Weights of a small transformer language model: MLP 448 SwiGLU, rotary positions.
MLP neurons of a small language model. Each row is named by its layer, matrix (gate and up: input weights) and neuron, and shows model dimensions 80-175. Each number is 50 + 10 x the weight over its row's rms, rounded and kept within 0 to 99. A neuron's up and down rows have the sign that makes its largest values positive.
Before each neuron's rows, "fires after" lists the tokens most often just before its 100 highest values on Wikipedia text that the model never trained on; "fires on" lists the tokens most often at its 100 highest values on Wikipedia text that the model never trained on. A number after a token or word is its count.

fires after: " " 50, "1" 22, "," 8, " the" 6
fires on: "2" 49, "7" 13, " United" 11, "8" 6, "5" 5
L9.gate284:55 35 59 59 52 37 49 40 45 47 55 70 46 41 56 45 59 48 37 60 47 43 66 49 47 56 34 44 33 35 39 57 19 43 47 52 51 69 47 42 48 29 45 47 30 44 63 45 51 45 66 34 37 54 54 58 35 52 45 38 49 45 49 68 50 54 51 67 69 57 41 58 51 47 55 70 40 56 38 45 71 40 45 49 68 44 59 48 53 65 24 51 58 57 51 53
L9.up284:58 38 56 55 41 48 40 34 34 60 54 70 30 62 40 51 49 56 40 50 37 62 61 50 53 50 51 62 52 58 50 46 34 29 21 46 48 52 59 51 62 52 63 57 37 43 42 61 46 56 51 39 41 53 37 57 37 56 61 50 60 47 52 59 49 38 59 65 43 36 37 58 45 59 60 59 59 49 38 65 38 51 51 49 64 48 42 41 42 55 50 54 42 40 60 57

fires after: "ro" 17, "qu" 11, " R" 9, " m" 8, " M" 6
fires on: "ad" 69, "ach" 21, "ill" 6
L2.gate371:52 50 38 41 42 42 60 39 32 39 46 54 51 60 49 46 41 48 34 68 44 38 45 42 59 30 39 67 66 44 40 55 49 44 57 59 52 34 61 57 40 48 51 49 62 44 54 32 47 53 55 48 63 61 38 49 52 63 41 31 29 50 46 44 39 68 62 46 44 48 42 43 44 43 44 58 40 60 59 57 43 51 65 31 64 57 42 47 56 45 27 48 65 53 72 53
L2.up371:44 40 61 77 51 33 50 57 54 55 52 53 58 52 53 55 50 33 30 40 38 46 52 54 47 50 57 48 39 67 62 58 57 55 55 47 32 54 42 58 57 59 56 43 52 70 41 51 42 31 57 43 48 55 52 39 68 28 44 49 63 46 47 41 52 56 32 44 64 46 54 44 57 52 58 54 45 49 47 42 50 39 56 53 25 30 44 66 52 46 45 51 38 49 57 75

fires after: "w" 15, " w" 14, " H" 12, " St" 11, " Sp" 11
fires on: "an" 23, "am" 21, "r" 13, "ide" 8, "est" 7, "arl" 6
L3.gate301:37 51 56 51 35 47 48 50 35 45 48 42 59 58 46 56 46 45 64 58 41 55 52 44 56 50 46 46 65 62 40 37 52 45 61 49 50 47 37 71 53 63 34 53 57 72 38 51 64 76 59 49 47 25 39 31 44 53 43 41 51 40 71 57 56 47 52 56 24 28 33 52 46 47 34 37 67 53 57 39 61 56 59 53 45 52 62 56 53 69 56 64 62 49 34 51
L3.up301:47 47 62 41 66 32 56 49 62 29 44 56 40 49 52 63 47 53 52 62 41 37 46 57 56 53 54 54 39 39 42 69 53 54 49 59 53 38 38 14 43 57 41 50 65 59 39 61 44 45 36 42 35 65 38 55 58 47 47 41 67 45 56 75 62 42 60 35 42 38 47 59 51 57 54 55 50 51 37 51 43 51 47 54 51 37 55 49 55 69 54 44 43 53 47 37

fires after: "2" 20, " comm" 11, "b" 10, " Mart" 9, " def" 6, " f" 5
fires on: "in" 34, "on" 10, "at" 7, "013" 7, "ab" 6, "re" 5
L3.gate229:39 44 37 56 42 31 60 60 63 46 71 44 44 40 55 61 47 30 52 39 30 62 46 45 43 47 45 51 54 49 70 48 44 60 53 54 41 32 48 55 47 49 49 35 41 69 65 49 49 62 60 64 61 73 60 50 58 36 67 54 55 42 54 38 36 48 52 42 60 57 49 41 41 48 52 38 38 55 59 54 50 46 41 63 44 36 45 30 65 36 43 51 60 70 51 49
L3.up229:48 44 57 70 46 36 49 41 50 28 38 50 54 50 49 30 62 60 58 49 71 60 62 61 60 44 56 50 56 66 51 64 52 38 39 47 52 48 61 45 51 66 56 47 53 61 56 53 38 54 54 50 32 46 46 60 47 32 46 41 49 60 35 53 50 49 53 57 50 51 56 58 44 45 66 67 61 54 45 51 61 44 66 47 68 44 62 56 45 39 46 49 49 69 54 50

fires after: " |" 58, " Go" 6, "ar" 4
fires on: " −" 25, " ." 19, " dis" 17, " High" 8, "als" 7, "ter" 6
L3.gate77:57 53 46 61 53 63 54 38 51 71 50 46 49 46 53 61 42 66 47 66 51 52 25 60 46 49 52 46 58 50 40 67 40 57 60 50 33 33 32 39 56 75 30 52 62 65 77 48 46 50 38 69 57 52 45 45 64 42 65 59 57 46 64 53 45 26 60 38 63 53 52 45 37 51 45 58 55 46 52 48 55 40 58 46 48 47 54 57 48 74 51 47 44 45 54 67
L3.up77:42 33 51 43 34 54 49 55 47 60 34 56 71 68 49 46 44 55 55 54 43 62 41 48 38 55 54 45 35 51 48 52 38 57 61 32 63 38 46 54 53 60 44 60 62 66 33 29 49 33 50 52 43 46 56 45 55 56 57 44 52 45 55 59 51 50 56 58 63 56 46 50 46 49 47 64 62 44 47 66 56 49 48 54 67 52 54 39 53 62 39 68 32 53 52 44

fires after: " e" 20, " Ang" 14, "ev" 11, " mod" 7, " m" 5, " elect" 5
fires on: "el" 49, "qu" 15, "ed" 11, "ast" 10, "ization" 4, "ro" 4
L3.gate302:46 45 49 56 51 53 69 61 38 50 49 42 51 43 64 52 54 47 60 64 45 54 55 33 54 31 48 44 50 38 49 38 40 42 58 52 59 54 79 42 54 34 31 52 56 54 46 49 41 38 62 50 57 59 52 53 53 74 66 41 41 50 52 49 48 51 53 50 63 57 50 43 43 63 50 38 43 64 49 43 46 64 51 41 50 46 43 78 42 48 46 56 56 47 39 50
L3.up302:54 60 56 44 58 48 52 44 47 68 47 57 56 74 60 56 46 62 51 43 42 63 55 50 53 51 55 43 43 55 64 50 49 45 53 49 48 49 72 36 60 55 58 36 64 59 49 33 45 45 59 76 51 44 55 53 65 41 41 54 58 37 65 38 50 60 69 53 51 51 31 53 47 45 45 40 48 43 50 54 47 41 53 44 56 41 58 53 53 42 52 58 46 63 57 48

fires after: " D" 35, "il" 19, "D" 6, "od" 4
fires on: "ver" 20, "el" 16, "sh" 11, "le" 8, "ol" 5
L3.gate134:34 62 34 51 67 53 44 53 29 54 45 54 63 56 69 20 49 61 38 55 44 43 46 44 34 51 52 43 48 54 54 49 41 29 44 43 44 50 68 56 48 39 51 48 45 46 38 57 63 29 61 48 59 41 52 48 31 73 59 39 46 55 31 61 61 54 59 43 36 55 56 33 51 55 52 42 48 48 55 64 61 47 55 33 59 61 45 70 57 48 52 46 43 53 55 47
L3.up134:57 54 51 55 54 54 39 55 50 39 47 44 42 33 23 54 40 44 70 49 42 47 44 49 50 64 43 65 47 42 49 47 36 54 37 64 43 52 55 66 50 38 42 52 40 69 46 30 48 47 35 31 43 57 54 51 36 62 39 63 47 33 44 58 77 62 51 57 38 46 40 46 53 51 39 44 72 55 50 53 37 37 54 41 65 47 47 72 44 51 50 47 62 58 41 39

fires after: " h" 32, " H" 27, "w" 7, " w" 5, " st" 4
fires on: "om" 14, "am" 11, "ig" 10, "ell" 9, "ist" 8
L3.gate298:49 59 65 34 62 57 50 55 63 50 52 37 67 60 56 64 65 46 57 66 53 44 46 39 49 70 57 52 43 40 54 48 55 40 54 61 47 47 49 53 55 41 24 57 66 73 51 49 39 45 57 54 33 71 67 56 51 39 49 57 53 53 59 37 70 55 47 37 55 61 60 55 55 43 55 60 42 37 57 41 53 26 52 56 43 39 42 54 70 47 60 48 51 62 43 46
L3.up298:43 57 57 48 47 51 42 45 31 50 56 72 44 59 48 54 44 53 66 46 47 59 53 46 42 44 47 44 57 42 43 45 38 51 33 52 51 54 25 67 35 42 47 60 43 60 41 52 51 76 65 30 52 68 57 43 35 52 73 52 57 56 60 68 51 72 43 65 67 44 63 50 56 56 42 51 39 33 63 38 60 31 43 59 42 52 58 54 66 71 44 55 54 44 56 56

fires after: " d" 25, " D" 17, "°" 10, "il" 6, "yn" 4
fires on: "el" 20, "N" 14, "ed" 7, "ver" 7, "est" 6, "ast" 5
L2.gate410:53 56 37 56 58 50 42 40 41 73 45 49 56 63 55 35 51 47 57 63 55 43 55 34 52 44 71 53 44 55 48 60 41 55 73 64 56 38 43 53 51 41 52 46 33 45 48 47 46 40 56 30 46 57 59 42 58 59 59 22 45 43 46 60 47 66 54 54 61 56 50 52 45 49 50 47 55 49 44 65 38 37 37 56 57 40 65 50 55 62 51 65 66 64 81 48
L2.up410:30 52 45 55 46 38 44 54 46 41 45 52 57 56 49 44 38 33 62 66 47 56 47 35 45 54 63 53 50 64 55 43 45 35 53 40 43 30 54 47 33 58 57 28 47 48 55 51 40 44 48 42 60 50 40 45 34 54 49 43 51 58 36 53 52 58 69 47 48 42 53 36 52 58 55 26 57 58 44 61 32 53 57 45 43 42 59 38 57 63 67 39 54 53 38 54

fires after: "ut" 16, "-" 16, " It" 9, " " 6, "al" 6, "if" 6
fires on: "y" 35, "if" 12, "aly" 8, "le" 7, "very" 6, "om" 6
L3.gate310:36 57 56 50 49 54 76 58 65 56 48 48 60 56 36 55 39 56 50 67 34 43 42 29 49 50 62 68 87 42 56 64 42 50 66 47 33 50 57 44 42 52 46 52 44 52 39 49 52 42 48 58 61 61 50 38 63 52 41 61 51 48 49 46 60 58 53 47 70 39 51 34 56 44 50 59 51 70 38 38 60 59 42 52 61 56 55 63 59 41 56 27 55 50 42 41
L3.up310:44 41 30 53 50 64 61 55 63 64 54 42 46 62 51 50 56 53 44 54 30 55 47 48 61 46 74 45 67 63 52 41 64 58 50 46 52 57 52 50 37 49 54 54 27 35 52 42 56 54 54 69 43 49 48 41 46 56 44 71 48 43 67 53 39 39 49 60 44 39 57 60 58 33 51 66 66 55 56 61 48 47 51 74 53 54 63 45 45 45 60 46 58 52 56 50

fires after: "1" 21, " e" 10, " g" 7, " all" 6, " del" 5, " con" 4
fires on: "9" 19, "qu" 18, "et" 7, "ow" 5, "let" 5, "iver" 5
L9.gate103:50 41 37 46 53 55 37 53 56 57 54 74 50 77 57 56 45 48 53 52 48 59 68 40 61 59 51 60 58 53 52 46 62 41 48 43 45 51 70 63 51 62 36 57 58 39 56 74 49 56 49 62 48 39 54 54 56 54 37 51 63 53 55 67 53 45 51 61 53 61 35 62 57 62 50 53 37 35 51 38 57 55 67 48 67 39 46 52 44 48 28 37 52 71 54 53
L9.up103:60 57 56 63 46 57 68 57 62 41 40 45 52 38 62 52 60 56 59 58 50 67 56 44 40 59 54 48 62 51 42 58 49 58 37 64 57 53 64 41 33 59 52 54 55 45 72 53 46 47 49 65 20 43 56 71 44 71 66 60 44 58 54 38 50 45 45 64 49 62 41 66 59 41 62 65 32 33 44 49 58 44 46 48 63 25 46 55 66 51 60 53 47 54 62 25

fires after: "it" 17, " g" 16, "\n\n" 9, "as" 8, " n" 6, " offic" 4
fires on: "ames" 22, "ar" 18, "ers" 14, "P" 9, "ons" 8, " (" 7
L5.gate291:43 50 52 44 51 45 30 55 42 65 48 53 53 48 52 51 48 58 59 42 52 36 46 42 40 38 41 46 47 40 60 50 56 60 55 48 47 53 65 64 41 59 42 47 48 53 46 61 49 48 38 24 52 59 40 49 47 50 58 51 63 47 61 58 44 53 58 44 39 69 51 53 46 64 48 57 60 44 38 44 60 44 64 66 55 65 49 48 47 63 29 47 57 46 64 56
L5.up291:51 60 46 34 39 58 35 53 63 26 45 56 57 17 46 64 64 42 53 30 51 40 53 34 43 59 44 54 50 35 66 52 47 57 48 64 59 52 44 68 40 48 57 42 54 57 61 55 47 47 39 43 39 62 48 41 58 52 35 55 51 56 45 52 52 58 50 44 48 63 71 44 59 56 52 51 51 40 51 44 44 54 55 49 36 47 38 56 56 65 61 41 58 50 54 38

fires after: "A" 32, " I" 14, " T" 9, " U" 7, " Play" 4
fires on: "b" 15, "m" 12, "k" 12, "s" 7, "er" 6, "us" 6
L5.gate63:58 45 46 63 51 71 53 44 54 49 50 51 48 63 52 63 52 37 52 68 59 42 43 44 65 32 54 55 45 42 51 53 55 63 69 52 57 40 53 47 51 49 63 70 44 49 59 38 60 60 68 58 41 64 41 53 60 31 46 52 43 53 47 46 50 47 49 37 55 49 41 74 58 60 49 76 59 59 58 43 60 49 61 54 62 41 37 46 41 52 51 51 66 53 48 55
L5.up63:34 51 37 50 55 43 37 57 38 68 56 70 47 43 50 51 32 44 39 49 56 33 37 67 50 38 74 70 33 41 54 48 57 56 52 39 61 62 60 42 44 40 53 59 57 46 60 35 56 36 42 67 50 49 59 37 53 55 52 59 30 43 53 61 47 61 44 35 39 61 45 51 63 53 44 57 70 76 44 63 41 41 55 51 53 57 45 53 31 55 46 51 46 57 43 59

fires after: " " 62, " (" 13, "," 5, " H" 4
fires on: "10" 29, "9" 20, "born" 8, " ft" 7, "7" 7
L3.gate112:46 51 60 46 49 45 45 60 63 76 47 45 44 35 50 50 50 43 38 67 45 43 61 57 49 51 38 53 46 62 41 26 51 43 24 58 42 58 35 49 52 47 46 51 36 62 36 65 67 32 63 51 41 45 54 52 45 46 49 61 41 49 76 59 63 53 55 37 39 47 51 53 37 61 46 62 70 46 52 63 52 65 59 42 64 65 73 56 41 56 54 44 57 51 49 47
L3.up112:39 43 56 59 56 49 37 53 56 50 51 52 47 70 59 63 56 49 42 48 54 45 51 42 45 50 36 43 46 60 50 54 46 35 55 52 84 57 39 46 55 40 59 64 68 38 50 56 47 44 75 46 44 43 53 60 40 49 36 52 44 74 44 52 59 62 48 52 50 43 54 55 49 62 62 47 55 48 54 50 54 35 50 34 41 52 38 65 31 49 46 56 75 43 41 44

fires after: "\n" 30, " R" 25, "|---|---|---|---" 8, " " 6
fires on: "|---|---|---|---" 34, "el" 15, " Total" 6, "%" 6, "et" 5, "est" 5
L3.gate243:54 41 28 39 45 48 42 59 39 44 53 46 62 48 61 45 39 27 45 61 44 48 48 46 55 39 55 54 47 51 47 47 50 45 56 59 68 49 46 39 49 57 49 63 51 33 50 54 49 39 52 58 54 32 16 49 54 39 55 46 43 60 61 53 27 69 66 57 58 46 33 36 43 46 35 58 70 68 54 62 50 42 39 37 46 55 72 48 51 67 58 43 53 49 38 47
L3.up243:48 59 58 65 66 42 50 38 65 37 64 47 54 54 65 38 52 50 55 48 49 77 38 48 38 55 65 42 55 55 42 57 49 46 28 58 58 39 60 46 51 40 72 46 45 48 38 39 58 59 50 27 46 45 42 45 50 43 64 36 62 49 50 62 49 57 46 35 48 56 58 32 54 47 34 46 50 36 39 50 60 54 38 38 63 49 46 28 59 62 63 66 33 53 56 66

fires after: " comp" 17, " comm" 15, " cl" 14, " def" 6
fires on: "in" 32, "on" 14, "os" 8, "le" 8, "an" 5
L3.gate287:52 59 63 40 55 31 49 46 34 60 44 59 65 36 62 60 58 56 46 51 47 63 65 51 53 47 66 41 53 60 35 54 58 46 47 50 44 53 56 38 30 70 52 36 62 62 67 60 57 69 31 50 49 45 63 48 57 66 64 55 51 40 58 49 42 37 75 53 46 50 47 53 34 55 50 41 45 41 41 67 49 68 46 46 56 59 56 38 59 50 63 61 42 53 51 45
L3.up287:39 51 59 47 49 43 54 64 52 46 55 47 60 41 58 49 58 43 49 43 44 64 48 41 56 43 67 52 85 52 47 50 60 47 50 51 33 55 47 69 41 49 65 39 60 62 44 49 52 60 42 59 48 47 40 50 25 64 58 59 53 48 56 57 34 71 48 38 41 44 48 55 41 37 56 47 55 47 48 55 51 51 48 53 59 80 60 43 44 57 45 52 54 58 65 60

fires after: " P" 22, " D" 12, " p" 11, "P" 5, "p" 4, "re" 4
fires on: "°" 21, "ou" 13, "at" 12, "ow" 8, "umb" 7, "ack" 6
L3.gate148:25 75 54 56 68 34 53 65 40 47 43 52 60 51 57 47 57 73 54 28 42 51 48 48 50 43 57 48 47 60 58 36 40 43 58 39 45 40 55 74 70 56 48 42 46 50 38 78 53 48 32 54 45 45 38 54 60 47 41 57 49 46 51 59 39 48 53 46 41 60 31 44 58 44 47 45 50 53 40 37 57 63 51 47 35 72 49 42 67 36 30 40 46 44 36 68
L3.up148:54 46 54 51 45 52 55 53 49 38 38 38 42 61 35 43 76 57 53 61 51 36 42 49 37 39 81 41 61 48 53 49 52 57 45 39 52 47 44 46 43 39 64 51 67 41 54 59 43 45 51 59 62 48 39 48 60 51 43 47 64 40 46 56 40 55 54 51 60 53 34 53 46 49 62 54 74 49 42 37 39 60 49 53 69 58 36 44 53 49 59 57 46 51 30 40

fires after: " Y" 25, " S" 9, " X" 5, " y" 4, " Mar" 4, "S" 4
fires on: "ou" 23, "e" 14, "em" 9, "ir" 6, "en" 5, "u" 5
L8.gate373:32 60 33 45 42 31 51 39 61 47 50 50 59 59 59 42 47 57 43 52 40 27 44 53 66 66 59 42 55 30 37 42 58 36 61 44 49 68 44 55 39 72 50 41 44 45 54 54 45 54 59 39 52 47 42 41 55 44 55 49 63 64 65 52 55 49 44 46 32 55 52 36 54 50 41 43 42 55 59 39 38 51 50 60 60 53 75 55 34 38 56 47 57 32 55 50
L8.up373:51 48 65 74 50 60 68 43 62 39 68 56 37 58 55 69 51 56 45 40 30 49 51 59 51 52 66 85 47 49 58 36 48 56 25 67 45 61 44 56 49 57 56 44 43 49 67 50 46 35 64 53 81 48 44 43 50 39 56 55 58 64 53 43 61 46 54 53 62 45 56 51 62 58 37 63 47 36 49 46 44 38 47 56 41 43 71 47 57 57 68 57 61 48 47 55

fires after: "\n" 17, "." 16, " W" 10, "W" 8, "A" 6, "ec" 6
fires on: "|---|---|---|---" 22, "ith" 15, " As" 11, "ough" 9, "ide" 7
L5.gate436:56 47 38 33 55 69 60 51 31 49 38 49 64 51 52 59 44 53 63 69 67 44 57 45 50 37 49 48 45 61 34 37 57 58 64 41 59 48 34 47 35 58 61 55 54 54 42 51 45 58 49 46 44 43 60 39 56 47 30 35 39 36 43 44 39 51 68 46 28 49 44 27 48 41 48 54 76 51 40 45 60 70 54 53 62 53 56 38 49 52 43 57 28 30 51 45
L5.up436:30 45 55 52 55 53 67 43 27 38 48 49 64 52 49 41 54 47 52 46 51 54 67 58 61 44 46 42 53 48 31 43 45 50 38 43 57 42 43 47 56 58 60 72 42 55 60 69 48 47 52 37 39 40 52 66 52 55 55 66 46 32 42 50 34 62 51 46 23 47 60 48 55 46 47 43 44 51 62 46 56 43 57 48 62 36 54 49 53 49 54 44 39 43 39 40

fires after: " " 50, "\n" 14, " No" 6, "|---|---|---|---" 4, " M" 4
fires on: " |" 57, "|---|---" 9, "|---|---|---|---" 9, ";" 7, " and" 4
L8.gate165:53 39 66 51 47 45 52 38 38 36 52 51 69 60 54 61 58 69 39 47 54 57 48 39 46 53 64 50 71 36 74 50 42 50 48 52 53 61 34 46 48 63 55 38 37 47 51 40 62 53 38 33 50 49 60 33 61 44 69 42 66 58 52 52 49 69 56 58 46 54 39 52 38 46 36 52 66 54 64 27 56 58 65 31 58 52 53 48 53 58 41 45 43 62 54 53
L8.up165:59 54 64 69 55 58 55 37 36 35 66 16 50 61 39 57 59 36 45 50 58 53 48 52 41 53 44 42 58 44 36 60 39 68 37 59 49 46 62 34 52 56 69 61 50 57 47 48 36 51 39 48 36 29 51 56 50 63 64 60 45 61 66 53 47 75 51 47 46 66 48 39 48 42 30 61 60 44 59 38 32 54 47 44 59 51 47 64 62 60 54 63 52 60 50 54

fires after: " " 27, "iv" 14, " Br" 9, "in" 7, "1" 6
fires on: "id" 47, "1" 10, "12" 7, "2" 6, "11" 5
L2.gate420:32 40 60 65 61 38 48 60 64 48 58 45 46 47 48 51 56 43 33 49 43 36 52 33 54 54 46 51 56 54 39 42 39 21 32 45 46 60 58 54 42 54 70 48 52 38 55 55 51 47 58 52 58 55 57 51 36 52 53 45 53 60 58 35 49 35 44 47 41 43 56 57 60 45 54 53 46 41 37 62 39 65 62 43 56 29 56 48 57 51 51 57 50 56 34 54
L2.up420:40 46 44 39 45 46 46 65 50 42 48 46 49 28 44 71 54 69 48 50 41 49 62 50 50 50 50 53 52 36 43 29 42 54 56 47 55 56 52 49 49 43 60 53 45 40 56 47 64 84 43 58 41 53 41 42 62 78 55 59 61 39 52 49 61 37 61 45 53 44 51 53 28 60 56 44 43 57 34 59 55 72 24 60 62 41 62 56 60 51 56 27 57 50 51 47